MLP neurons of a small language model. Each row is named by its layer, matrix (gate and up: input weights; down: output weights) and neuron, and shows model dimensions 368-463. Each number is 500 + 25 x the weight over its row's rms, rounded and kept within 0 to 999. Numbers have three digits each. A neuron's up and down rows have the sign that makes its largest values positive.
After each neuron's rows, "fires after" lists the tokens most often just before its 100 highest values on Wikipedia text that the model never trained on. A number after a token or word is its count.

L6.gate738:512523485525516477539475513482525488539494508434514446473499503515497521491514499493498504520553491506514489539507549450518496479466533495483494532494491489501529536506503434532512521489496490538462494504509517487506485458513548520491445515509527518523497531489552531518487516477499498524
L6.up738:483533470488479504509506498490504479499450508487520459469504511512524525491526499492473493538534500518527530486494508514514518548464512520525507502521498545510501506474513502524473458509543533534470470548554484489523487496464502502494490490500504519483489484462514473553499501545504497535
L6.down738:456532484458499534496468536457508513473443464542525502514491518488477462521497464509516516486468505482484521492523552529493523529529447515501508514498466501482461531495491486482457519496534477468530500469524475508473491505494492466485524485541483499471512498500503479481498526540510518515
fires after: " F" 36, "F" 15, " f" 6, " W" 5

L5.gate258:553538481494529541522474479530451481501442511490493469510456458483497486540518480451496486485488504528528485504475511483495480507487472507512492492493538528524504489518488471528461477518490467481503528474540521481532480563538487490502463516497467481474517544529523487486496487537517463495
L5.up258:501505504492479461532467521473487500555518479498479494498489476469506500505464517517502458542500517487508497509495484434484527544516486493490499532533495545488469498497490512515482477498566504497506483519491494521462485476435526505528501470501502540477486530498507521481504522548471517472
L5.down258:494495549526497484450583508504537495473510490530523523478494540527508504460522519503470540487531553503467547488487495552495491432525514490491475480489519483538515493505499517491497545532484466496492525484507503510554488494499485528488504513498482479526541522495494526492500514495529515493
fires after: "bl" 20, " G" 17, " R" 6, " Gr" 6, " Gra" 6

L9.gate270:530541483514510484505488492506484504497498526490436529506508528495490532497520467499498533509497490483513506451500482499519500526542470500557566516447489484517459507506511538451461526477494519527483521463519491512486513487491495527481524477504530448475467441548466518540494519498476479470
L9.up270:541514460476497486473471503508511524503481539526467462529517506498520482497497501458480547486496524490531495481485489517529480471498511488516491481523483500505450502502495466498495516556502533491539515478471509474522512450514500484464483491510519494510487492505501544520503462491505485485
L9.down270:496456513484521468521495456476479564474477518454513436488521439494471493552531489507522473510501441527488468444488487527521505542520503527518504487499512467464500483462503545487484515452475504502530491488476534538488526497525533469537499480454523527526534483523487545524526509553472492536
fires after: " " 46, "0" 6, " number" 6

L4.gate745:505450460505489501481504511514475510526530524503518515466473511489551528530441521464530506510520510475485468519526443484497483474487496492529524461512534497513496522494527505456499484544465509506512563508545520525476476528512490549495520459501445496471540515474532468512540486459512522525
L4.up745:469493479514515492486514485505487465513457489461488496533520509466529513507477480471502530514542514496498468500510533531565463472490464550516524490522502459504515535489463472516543511541510513496478515543524501475508474516528488517525503501513485505536538469462522470527466465468481510491
L4.down745:545483463500548479512516404505531464500534509483513467512527454509506499495506469555468488486502501470525545502497498513452507447504567499537496497445518481528506546508467503496513531549508514476461528521491502494517538530499462491502517473506505489530521517513481471484487525458449483470
fires after: " " 35, " Kh" 8, "B" 7, " B" 7

L2.gate525:531540496512557513502486461526472468554497488449527487509495506528531542492468505471518509517522495533483510493509428504509466494497547521459524460510487507541504532549518500467456491452517502464517490519534525525495454484479522509498507506522508468518539457488502482472481441512503485465
L2.up525:506516516482532533494516466511493478521475512470536491512472482521545495511492531478530466513524483539468534476469478496482448504502551502450498464539481506527540530518519488438460480476535459447493501512522518496505470501490497473516491532497487492499489496462522499483508438500499516513
L2.down525:472508539505469478504502555484519510502467490487481482507456484503493464546521471482472514462511460546465485495459535498496481529468540524505495495533523531545488524487475503443517439496489437487542534512516508458544527483494528537519499512495514535474487483476490497506519501536524563534
fires after: " (" 62, " \"" 16, " the" 8

L11.gate564:499500515460546473503531506478519473450487469515490495504513508500505500529470507496523513495527501480513485472479468490443513473522507477522489501516475452494475501503528497520556488473494495481462493515478509510510480487509461549457489452526461471534471469489493490503559492465459468535
L11.up564:489500493549515525507458524535531518516502538513499514555488488513524504449487534539526480509492517469435498506528533505482497512469498497479486515469506534458493473507512519424503484508468542489450483493524514517454526478502475492494469535508504511483521497512511461539434492525449454479
L11.down564:531512467510530488455499518504491487532471467512507528512529520482508475499495514518502492500515508503481534541552522469538465467526481506501490497501541512497485486489493511461502483442514514550511538474536507548509496508457514501483527529524513517499489483548552501480496496473468492472
fires after: " " 52, "," 16, " w" 4

L2.gate612:455498510472480474474498545479528455521500505511447469510530492510538515466499507509501461506504478486483498499507490560488546518468513509491515471514509498488500498505534512516528533519502506503484414485522491473535493503500466468540509508508484480501513475491505494491482525533498505494
L2.up612:503540503485499519522440510484483516511516516519540511478513514457516497488482490471472505511492477483511464516503474514511474488503492521497510506530480473541455509465524536506472521451472530525506498543500505512487504549502517469451491529508502531542484475518523525457545519495514515471
L2.down612:496451492525492507498534481465511473503513524453477508506500514529518498489539524486508507497528514537480478486510504520475516493485554475514508506476503477499542528522473492471548488571536535486477520547499498471491492466523526503505525497495480494503522551504499496507416488492492530536
fires after: " (" 36, " \"" 17, "/" 9

L5.gate237:508469503483487501515474497526527469515534495518516481477487519504475494520466476450516539530504487529484560491520534469507452489456461511505520469509465517479503513471478472528500505489467498504508517466516494469498556495524481503503473496507453499455457522482547502508548457498482492475
L5.up237:510500496507518499496519509498509520518545500498494493517480479526507512448472490534524507547506492495477483537477491518510514500490531498491467520519506477547517482536467522529522516539514513521488509466497491488487470494487539566521527526509503441521488503503575493492543491544518472457
L5.down237:490480512496493539482512492532501538478485529486504495477523473477512529521483538486530512457483526517519513491495523499466461487505474512521547505516506506442508484455507480457460486492471490505501496538498496497527529516483472471476455510436474497457515527464492520536475461470487497520
fires after: " B" 18, " P" 11, "B" 10, ";" 8, "P" 6, " b" 5

L3.gate737:490517526568513513511503478467546443518530486491486502495495522502451539522536500489512518515470502485537508490467493523541500522534532462505508469481479513469518476502457455519503487526461507491475475482503511441523498523473476444502509489505501458493502485419491551544493479488502508485
L3.up737:502497485497518539463518512497475487550551490485506511522528519528456500485518487473537493501513560475469520502514515490504501523513513512452483515516515528496473510508507500479503554481458477514498483521485479501528526509489509474458520532481520481458514488500453516480458514499523536488
L3.down737:519509525476478499476463491500487445545537499510526496471504500575487463526480469484514516450474503518501517530516523483503466501554476529502518489522522493513500528491461443501479501496474513475523468460479475519479529478507510490499513534469468507470528498475508467467487513501476482517
fires after: " the" 35, " The" 13, "The" 9, " (" 4

L11.gate341:447487526497518500472459508505481506481507490491499502501468492496499485506533525498449488488486480490489531556488497488518480439558470499547513507502523490521510478483500484501472523504505505494478511522516516476509449529473485470557511532493530489489505491453527513523487493501544507453
L11.up341:507477481519517462539483490467521489499494494500483458459521482493488525552498540479483472542522521492529477487494524472495482535490482458441540535449530497511490535464461482501432476511517473516552542495481491548544495522478509510508500452513493512508464527544549526484486488536481537506
L11.down341:513492489518486480476488505474520520515481509518424508507496537515477487485497477522551537509481529527492473487490508500536470474501519501506509493507509464518507518537474530522496488478479477500446470462537478477508521541528479475474507543541538505480468520507497493515475528451503463484
fires after: " G" 30, " Ma" 10, " R" 6, " C" 5, " Ag" 5

L11.gate401:472525460508479452505491476524490488487521464524509462502466535481486476481475529472543517499514497461496499478500536488494497461502457473514524535506508527484512546521534513544485520510480511539521519502503481509501526476516473476491465483487488477488495556466475514478462480495502492530
L11.up401:480487509495526507499521514459507505522535445472511503486477486480487511558555539457525497526505536449475476572497497493487492479484522529490543508475507481445508475456531521545534482535531515452489505498527486508518521508497450506522518485524507490488483539502477506486487505530537467500
L11.down401:439455528554478459523490480518511469536452489494534502478453502517533513475498529527538520524507564495514504486495464457499477515515494486490497491455489505496457485521517485527516506499468483538538494476496455478510516485509460524506517553510541474494462495552516509485515505452513529486
fires after: " " 49, "." 17, "," 6

L2.gate411:494531541499473544460468450491491481451525513528516482527518517513493536452470480483515505525515528519441498512514476516449512486481452515517509494491528529452542518513501461525524487498505512482523496521556517474475506463511509501514516505464543508502467483513486457461491470472544472509
L2.up411:481473523514521534490464534515440477510488507530482523484533538540535483462482531489442550450555491518511519520509531480442501530505527481501480459506521456499511502505480509492467502518472472483573497469490531479514487519490510487490518519497480503530509495465459542502510434512490484540
L2.down411:549480511498534492466466523491481486493499490535488526474519466500525505450518512503443518513513488507518514528528549489451508501514522474515500484569572456483495524468493525525499521497454502478527533519486538518511485526497493458495506495503498481523501542438486557492517500492468498515
fires after: " " 48, " \"" 5

L11.gate753:492497503520506492492490518490533483510501482504467581529478528554466509492470536514471538495463533533489526514531477488528463501496514482484468450471536523508512514499501499468463474477485566542520527489536530478458500472509494476475538488471518527533464485509468544504516499475532484495
L11.up753:493487520519537473501441501463473536514512480498521496489479474487500517497494482485490531489488499471519498505532546512513527508512476476513494483495489514519455500490516496486510474475501528482530545519504510465499456491516483500484574540508486519495513533508478484518474537520537499490
L11.down753:501466494539522499498457489529496511495510510515509467489484454512505474528546519475504477515486483519504468520490499550516473474463510486535486489503471511527524489547492480500468485468484494537501497472492484533528505483481518510513536501550521504492538509466496481502502518529509466507
fires after: " " 27, " (" 17, " ft" 11, "." 5, " c" 4

L3.gate663:502457519520505508501500494534528486519546503478502508519543463510500535484519523492501527523528537491462497489489511510558473479514538502513555470524489491502519538498521511500502543484483564490485529511494503498514477491510508474510513472495520478497569491459480500526508471490526525437
L3.up663:473477545557526503511508457438528503536510525509521533528481480596436499479509527517574460508540458454488560489504496527505513499481502517492512497485504444471499493503490517515477508503506499563460497476474526522511535468468455503545530478486508481488514501500540485504458527522452460483
L3.down663:492454500504513524491554486482511483526520530505518528529526497473528491510490510499517469488502445522495540468475481498525497430481505484532478506521554514520516506511518480511493522520482472508486514486483479520512529481510518515535503545488510554564506520463533512463502507481478483481
fires after: " " 87

L6.gate639:510557493488523440455459475534508478510532511508506474470497491508524530516483505464557482525475475483508568526514517496477504553495485458544501467492518496460469494519538475518445510529501508522548491503498562526473486478477480470501467513551524498491480517492479512480506454516525501513
L6.up639:491501495504513502449488513469510470493520497522532506447498472507519516474495515485532482500523492502490500473513519513526500485459478494516518523505486489481513488485485531483503498531521498547516496517534454490465503496442507465499486509510482533530511528527517477552534515537537509513
L6.down639:508509469495548473477506495558519475532495529490475523467519458479501479516479471501510517447503456477473461478510506527480450505492491476514494471472513481516484535529503542461507493507520450516440496456517489530441554504517489503526515495537496520469475511474482481528501488501499494489
fires after: "1" 31, " P" 13, "2" 11, " p" 5, " B" 5

L6.gate560:511473495515519503508510531535499539549450497504474512503502495546487531480505544459473510546498487448499523465486496488520528475506509537450496550480499496543511521482497517506459518434525510545506490575517463575499532500514479493490473514482466520492482491466528510485500514468490455498
L6.up560:488492443482517510504484455475498492529491524512481516512476497527476542482502476509487555474486540565491506513505426478506484458500453538515498454465506529517504485503548476511479515544510463537483460536486513494505484492488513485527500504493512489519486507511531482476462492495513471533
L6.down560:507514475532551511478486520509465499497540511506503505516505524499533486478487422496556522465515526567514481499488537478503535477505491502498504484522508467495447498515493509464488501503490566485498495514466477485545489503512528500531485495477520493491492526471510521505491487481497469525
fires after: " L" 18, "L" 11, "S" 8, " Z" 8, "-S" 5, "M" 5

L9.gate136:501484492521476441482534461444526508470519507496501453507492525536488490488472481498495474458528465502479462471482491478475496492536500521489517490479499517470493486498504526491508480481508529511502525525481452519445505478542484488452507488442465488482453525517487548506513494503478530505
L9.up136:512500472513510533500530521489510516559494518518492473499492481527431481481526534544526510534509462487479458510524498475430494513499509504499478543479485495492494499521485552483524443521521497506515514490495489532539464516514493496545533497489527463490485525494513552492493542479529507452
L9.down136:550523520510494498473535511477461536494515540472492475513500476486526505508491502537514539494501499462499515487508496516514503514542493492528471445535459532496553502506548542464513505462457466486569510500488527466530525429506495567474509522501519464494495518485467458524492504489491547518
fires after: " " 51, " $" 9, " a" 8, "$" 6, " (" 4, "," 4

L11.gate151:527519480483538531495466551484502530475512510492476519486515535456514510477524472529516521503503530490473487501495470511468530501503475481484525482544550524506476459512492494494523496484444523474493511461530511498521518546503470485438480504520464533519482489483554508472470544514515468532
L11.up151:452533492512499471487530470497503482480517468555498483525465508485507516469511504482520472500518467499490487501493497527448518494525446500465482502502532524530519510517489488523463494495491500542462535437550526496505494486515479527477484479516501503461455464525477485526518559497531442480
L11.down151:495511487489501504538476505495515530521481506505513490525486514510507499533541480524509538510507499512475508514446417507499489513521514553496473484474491493511488543514490468502475497506565445498457488485490476503548546548556476487528476494499528487485486479514517460462517517466471487483
fires after: " " 48, "-" 6, " (" 5, "–" 4

L8.gate499:549527499466472514503537530489479510488493487508479503486518490507505504513477494498493493497515481519505498501479515473529523534451495510473432502512502539511527499474457521524446481441510506520542496462521515531535466489488526465492517489476511519455502580504547500467492511521517512508
L8.up499:481482482504468522470536518494474502487499489437495521496478478502477483489532498469472508514498512464494552477482532472532533464438477482501506495534489527503484488465432515501499475534527504514483511505535501515545464485485457436584492494483492506490487491480451509513504509503508552517
L8.down499:493522521521539496459526484501502494516480510558537451514535470500511520501506479507503497481484486496502480532488504476466516546500496490533507506495514481504493537486493530476486517495457504506538533492463508529489493508466523509474480516471527488519472523522525559488506486487456477482
fires after: " T" 36, " R" 20, " Gr" 10, "R" 7

L6.gate599:513461518466520462478487459489519494490466450506508508482444485517470484567507514470511452481523456532500498468484499475529481489483501495502479508476468504480470558459528511501442520477524473477518535558504513518493500549508504479480459490470498507503527492501512494501515500508475513499
L6.up599:504530500478513543535462501483501483536506476512489495540463484466530490531443516506540516471471504455503503554537509520506484537498485495471457472480477511507511516492475514433466506471463483520504480497473523499482511448475476511487535537544537498526488491489498513534518495466511490496
L6.down599:468549472501508507520492545489495506525534487475494482484490548478521487473540482514517477518498482531492487462556497490494468449478502487482511472534518510498518508511503474503499522517522502502517469515513490505531522531523510522509484476499511458473486459484463514481508503519499513486
fires after: " the" 38, " The" 6, "The" 5, " NHL" 4

L4.gate734:486550488537505508502519438484477505503515488529559485509514500491479516547542526506483464520500480507495476483495536513518489501492460498478519517488488512454478515493501479497467514454454511482524540468508492515459520500475525532490501464495461508518475529502509491492472474482535496412
L4.up734:487506498503485503456491510506485497479502472480467522495532422446499511539516542501484522506529518525454525518483449493531549463501482502501514505488524550507471503494460563491501511514477530497494500479510466487478532541472494518495494479474436491494490511464531476537528532512507508471
L4.down734:507521510507502491512518512493487489547483509527511487468469529570487513501487476516522485516453487495527454515530502514479484491457519508474478489521504473454537502567525435501509501491509502464510526511490522506524501499526485520511515495530557481515481469531502491505494483485485495525
fires after: " the" 37, " The" 4, "at" 4, " K" 4, "H" 4

L5.gate676:502479509503507531475496492498489497503526498506480517475506519492512496472528462490520489478517509534458458507466534528463502511524491500497533464510472517487508479538531501508501522473478468480457503483502516491508531528482509543452542455504514483492528490485495543506478543513512470517
L5.up676:509525487477502533507519551495477499514473506498496518517506527483551442435470471502452507474491458508529487448524484496527526486533503492515550473472510482492527507470467496472508507513549527514511477524508515499469516496475479546539530487485498538495510451494491507508497512500518468556
L5.down676:461497481543505518453469519462472458519516485548529493489544521523472541460521508495518515488533539524485507541483549502491479477497445479471487539482489489505510522526505477525490539508539523511470515484473527502477471499510537478503477538513494483520490561506526503509503498488489497446
fires after: " (" 27, "-" 20, " \"" 14, "/" 11, " www" 4

L9.gate694:512454455478543519490514506522509496493518497537475432514529517495477551468483494530533566458501504459437507518554516572529497517512486524488538511525514511505488522490536548498519494513431442449517501488486504510528537482528514498457527495495483471495506484488550472510456543503495500525
L9.up694:463502469484472459527465493467466507495513534541516522511500481532471461484485452515496528517487487537507490478489490524456455520485586531495516473470489474493506498504498480477509491507533497511521489529479528474511481526471500534511460494509490492480484489471480429500506516518485473498
L9.down694:533519471460534473529474514505537477496522511493462461477474472519482517497556507510498509495491518466455468457512502525482477486478504513456511458483492519443523516513463548477499511508435505487507525499495469489498446479532468471448524498501497463548479474486502531460505472546524484512
fires after: " " 51, "-" 11, " |" 10

L6.gate190:528501512539490522482477524524542488511502509543539524494504514486498454530489551487507501518534515450521481520454493467508522464490509524532503530490533493516444487517476526532526532490474499554562530511485449521505473465524476523488517518468486460516468476509507515530477511475456505515
L6.up190:489503525542489496476445522542489500521516496535505473513500462449483510520536517517518467522503524489499444505495497474551497496486441468502550513503472503503465475514477512467512490501507517460519531440510471499501481451510498511493483522500485528478449474493494514535493516530541519510
L6.down190:543486550524485476508512511485491539465495481458475466525505525496547492490510494508469473503533513520487509495517541458496510502482503525548482484459503521508528501485540480487496506507431500491517510482534494522488505494517534521480483504513513481518528498524493449500515534495457517477
fires after: " a" 44, " an" 11, " A" 9, " large" 4

L11.gate499:531524516495540438497496485531485514539493469498505500492540514539549482464455536510491474489476521474456512476476529506480474504473506504571451527510472451515560489475504466476468462496506530526483499502474469445483520490494495511479476519522491464516479493515494500474477554515555505565
L11.up499:444519523485499493506534488527475539476483529493492507555505483551519514486488479456501530493485483530477551516493524518495501514508496521478489468490488523465501445496501470496480489464518510528519549437463496491527529516500447483524465540530474484514526514481479503498467516552534513498
L11.down499:488570533515460480471509497509483507501502484507498493497499510503504475489472517508511541485492469432488533519517481515490497531492512482480486564507535506477452530479543475475522514521503521498505468478505487533485440479456452504531508494549457518492528469520497478510503453484516503470
fires after: " " 63, "–" 19

L8.gate519:519508498494478484518533518518459537506509505482547516538562504514510504485479490500485521476521517467556498517480468539488496449486527501505470504455507489504476528496477515490512511506499520493502521465470506523502494578528535488513535516482512509510508479517506533514472462522502529509
L8.up519:500494521533442498495503494458503464501516555450464495488509486500531479469473550550492529498504526485469477521515542492515498520523477540503500450436493471520512507518511483506454488473546498484522523456467493509499497476479502478471499507495519501489491483517512549547495486506509499530
L8.down519:508497508538485474506507484485515506490551495451478501535501499480459576499491499492506471532533496503536527504491521502478451461489535486467518487488497518504481508477483477510501457472530521490512489545481510574534481546552510542507498496439481532518514475551488485521511524536452494497
fires after: " " 48, " born" 10, " of" 4

L8.gate409:516497511529513496496491496538479483532506495479509510497465505500496466525460461509468473501474502453538467474525505466525519507462519531450475517483540502473549461485490579465526430470477526522476507461517477552518497453531523524476494477506483493478473500500505495536496491531484463461
L8.up409:475475469496499518519505494510485480469510534512512536498492504476541490495467474497468557500486500561494503524505491526499541547471500465496460506462524469544510517494506500486494537469498538474480484492499485519454483496515532496492461530517486526454497545480528494509479456492530523477
L8.down409:493505506484485503493501535495465520457532468519456466490504478451525470528511492483488524512484513457497476479491527477492507491497491486506469563481532484518522477529505464474499540537477537495519506490471475491509490480524493449516555481490467475535483463504496463517528477488481467501
fires after: " M" 20, " m" 16, " Y" 8, " K" 7, "M" 6

L5.gate16:456531501508436487532465475501548513494504508481528506502505461452500528500491470520515484524532518470508497454526522466533461492496493483495503509515479502466496495513477494443537480488494493517488494533506496516474561469503527460497489490498491513543494492460571498489509484477490537462
L5.up16:533502509471512486482470520532490529553504539522460503516471512526486493504489491477449520475486497532493514526489480494545488488505494484544545575519511474497468550531498518509525514521524475517495441531494459547475483466501504501455507515515498503556471493506509456487479488528486511496
L5.down16:490503471487465507522475502527466493515528528504536512510510503510490534490470463512517493537510501461429502466512531519523530472462543549516503518539511485492483507487437482499479474517491514505560448476487495509477506499460514451524438498474531514532545513503480474503486479530478525524
fires after: " the" 15, " G" 11, " Ag" 11, " The" 6, "G" 6, " g" 6

L6.gate307:521524519516532510456543494454543505507484533505521533462447486536509496476498482478500494558521502467518535470506520498556513514495526446481490506538522486540529553515492427452536497497488510554484504530564457510502517491500487507472497497458478477474484478493550467486474492528516446488
L6.up307:451485511496508466544514553511451529461491469489477472485456526507515476479492478472488463526481499452481503522527487483520496539512499458441534498495492464485480484479505507495504509485487497501516480537481523497485509498456529537484474516511502485489529510557491523508506474480498465504
L6.down307:553478528519508470531472494507486542489476501521528504468505470475468520518478515448497479464462503506492517500518526481474464512508517513531470494463486524476453520487491492506455466501526490496523513481466472545547456541507487514490491446482525498534509486529544497519481522515511482521
fires after: " B" 15, " b" 12, " st" 10, " W" 8, " D" 6

L4.gate539:474528495494494527476501522505525484491490513515517540546553518495466528513493491517528520525493510464472509506547511507497480471485511460490488503517519490524507534478494471508469496542509516526517461447464528497468499482468489484479541500529484496449437512526460430481521462476492479484
L4.up539:499525495525473555503526511604503512502479515461500491536510459535499492483509502537545472476451527516481485559566540502488481501517503497519487506478500471547483501527486502484505550515496506522488524501474532514505504518534510455518531507491503507510453541500482544499491497513522516472
L4.down539:494494506477524500533483527476497456477499499527502461466459494496535467478543456505527474498479464477480478491511466528487523513544523503472498480514484434517462481535519499478509467476478518498457523502513512474516529509531483470515471538446506528528488525493516537518503506512488534514
fires after: "." 52, " " 7, " |" 7

L6.gate516:488531495538499427505535523516503475493484483537505489486502495461536504497493507501497484493522504457529489532489531519515488457504495521490497526501470503505480552493507525486491502477515490537474506463482505507522500504506519510474461492523455498483464527490534495504456525534485516478
L6.up516:458501456467487494482553506497506483479512492476493484511431515532530516493515523486531514492512475518443487494516515466538470506466518486493505504533514478511409481487521515544509503494495489521443474491533506522497481483496541468488509464513470523451508488417512517471495507493483495527
L6.down516:528496495489496520524502468517535529512456511525511497491494524536498516519522539510494488494509486519483498477501505506448498482530508502489492490479518492512520498513480463457511485538478507497503483457521515502438524520530509463477543535516449502496534469487533497507512498475502464507
fires after: " G" 16, " F" 13, " B" 11, " f" 7, "w" 6, " W" 6

L9.gate457:526457460503513547483485500521507525507493516508495491471504511494505512488496476514530516550518494502482505515515493513448509484478512567500504452474501478502498531505542514492557496499535493486526552473491510463498475488517465502501513515540507523503448445465468534497542509476518489504
L9.up457:485515509504504520517531484502486516476480525476480489491503450488519515499503527508546504477539506517486476554462464484502469505511523528520517557525489551473460491550528499483519512493499526547476476548489486494476523513533494501556514503507473465507486512512522511536520515479534482502
L9.down457:528553514519546492487465473505489514485498501487507513535492493474546509544527482535494512510483518457488516482479507519465491490531489484457505509504484497550461520492486494529469546505496525536509494480528481499512522476493498453472515476503436496465511496560532543453530518540527541464
fires after: " " 29, " to" 6, "On" 6, " /" 5, " |" 4, "|" 4

L2.gate131:490514501515477514449457501489494503503483491506478547514533512490494547521478514476499487519510533481487486485520496532452475473490510518486510494472542511532524557458536485498518483522505566489531526507559481503482507449519508499457562521539492540470498565506523512475489531499484491490
L2.up131:490467487481480526482510533500491510502492498493491483490499479505501534508476472509485547461507522472482498505461454547487482492510459504478531521539563492497482511499502503499506549552547488543468509503502506541523493506512485511518500504489492480485469558500455501475513514439504519478
L2.down131:505471502487478488458499514495538474531490503515455532509520496517517477533472489500475506438482515502482475513476487513453475512494505503532547506542528514513477516474514527533491549530536460512500523497520494515535511488514509457554480497499490486493489570538513522489495489515467534497
fires after: "==" 17, " was" 12, "-" 10, " Time" 4, "===" 4, " N" 4

L6.gate363:481464535541508481531457514500493525510484524503463486548519513517524542532543515540426474534501531461467506471454486501506487496505506510494479535480502490483507533503475488525482478508505519541518552493505502521511469492544504514525484524461516487494465500567488502511449502470500508483
L6.up363:466500471534537494503481487491482513518530474498518489539523490469502506527522481515521519505524553502492501457486467540539475518501498548499540493496476519450481537540493473506465461496476486505547530489504492493488511477512475510492531505525514511465484548507517484512482507523462472485
L6.down363:504485496467477554488534504489507541481514511534493515509462493530490475455483479519492502475461522522502496485508503495512466490493487505435481492504552509477483553453544524473504492489499428546483501487504492477513522518534512479496498470516475509520509501467517508482519534495512538510
fires after: "." 32, "," 23, ".\n\n" 12

L9.gate393:486491490534547506460478516494515485526539484496512481515523489512520524521547488488525529569489482495519506497489477487449541452469486520497501488502452480493471459434458488494488539488531515485474454482476460527472496554500469455545529489474508493496491538494481493491496505495507538509
L9.up393:474486498509500456560534495506511489467507514545519470514539514506487509507584497482487495503465519512541520527494515507499496490490506479513487492509462490536489510454430503504455497508462512499469487528499475472477564501519444512475500529532512502503477525469519476513495505546498520535
L9.down393:491483490471464515563516470442509541504478453486504492512536507476493474523486502555513471499449545459484476461484509519535489471487446505508520470498528489554494488501495500489448518525465477495556508459490489496448504498532497464480489505474536434487465562470494519499560500496551492511
fires after: " " 52, " a" 11, " Panc" 10, " an" 6

L11.gate19:507463464444513503468488525493474511537485477497475552482481541535475528522515555509537500494482503489508488488495491489534503513511516514489554508465451494472513510515489524473500533534522486522486484500510472532522494498503451497501484504516533477496509487493494534538496484499433520462
L11.up19:518505489527458501482441507546497468535474500464554485493473537517455500489488549477513470463525460465498488497499516470506484510482494536503497524483464525488521509512416485453521522502543509503462506478498487503535503498487501467516487480545510485506516436563537483527514498529462511498
L11.down19:565498469475535541484445472438513517444474485479485488505489537503502508473521448527462449511503470497507518504503507488460521527523519465506478524523507478527513514517499488546527480482537480507481511490531505504509493477518484494484486528499489452482487451538481506511510472525515493492
fires after: " a" 35, " an" 9, " with" 9, " has" 6

L6.gate431:497504512498524495522499533527454529479493492518517490503528494530475498533506513499507515541581490535476508481507508509498484494496494512490483495458491533505478511483453469520495474462501519552457529507524489467525509496491507490505500485460489497472539483484512484506493473539484515499
L6.up431:458532501524510474473517520477468511509458480513489523517512507476520519459511490480529495503519496503555459465467492470484473497492472557507472494475476550519532497533505520535521529528528498527499521555468469512461515502492434502484582468498525466495435486528493466496521507493468500538
L6.down431:521491490499496513504501519516491529474523510501496492548516497532483504550465465457516442507505485529480486504526579542539503516482492482523505519443510476512527537481462525491483511474492475497448485529486476468462522492521461497477499467482529538512502479493474518511491498435548485521
fires after: " the" 32, " The" 10, "The" 8, "M" 4, "." 4

L3.gate134:480475481536501505508470497506513479538501495472556519479518510522457534496456512501563505500524510485524508457514473518511510515516496457469509500458454508504568483545495502478455478521489475523515545521523453478503527517508478498498508459504465486534490531479466495474525491533489501432
L3.up134:531489505482499515475486535475492472465485508526517516476519508496532481509487467461482472521492493498488502510489500466508494492481523477497483465541501522479487519491491546515459482493504479460463462488543432523490474493485479436513506546482466501495490498503544505435478509497475484519
L3.down134:486505479514494495501505496496500499505481538489487472521518480502499489515519497504470509493486492509499467471519499488511474523474486501463475530469482511513530499489450458463485506499538466492460486505456466476480499502485511545531499473524499531553493574482496487455546510527489510497
fires after: "M" 16, " m" 13, " M" 10, " f" 7, " l" 6, " \"" 5

L3.gate689:444485516501515535488462495483503510522516520507508448502438510440477494513518465502467450483472502481571481525488508471485515530496468446487469502532504544486512513481529509499469488482469505496549463539462482479478503483525510486513494517525523537503447553498546531460492499508474505477
L3.up689:482457497528536498489502462517537499538522487507477494472456506519547469494485526463460494478414465500511509486504430498492498543483448481540472490531516538530500508492529500502483501501440524489496542569447478472473559515543504495507497538506520481504501524518489510480510466498483461465
L3.down689:494516536498476489492495471484504501485493483480536518541514502520457517542553471526468475500531479504539479538535511520496511535497523502428545521452450517483452480497478489482487472484548473496498425441501519534502481470472522463481481467491462537447458495470508499511518532496524552491
fires after: " the" 30, " a" 7, "The" 4, " The" 4, " A" 4, " Highest" 4

L8.gate155:484507509502502520481498499492486499478481496494528511536531531518519511486486479505532534488467476480525507505524516523495537497512465542439519499485509478497516500481536469498497448500504496536515504524500532480500501462517455525477495506487518532491525539487480528532538478470539446502
L8.up155:518468515516498536534460513526494499485553501543542503512567494457474473471492501495528534488504505479486496499509501518502490531486496512493512465540491524504499492484516485510461473490525512498483530523515484500484480521507485482453497491494479562478513499523447468479465474511487471494
L8.down155:476489477489485501498543483525427447497520489537478552464456480480488522486508466535521512501536544494526516512507507481460506509531544498507497489458509503528472480498480537541514506497487513457550498517471506467550507538501543526550541504444504514471516490444490506482527521517539495508
fires after: "–" 28, " " 25, " |" 4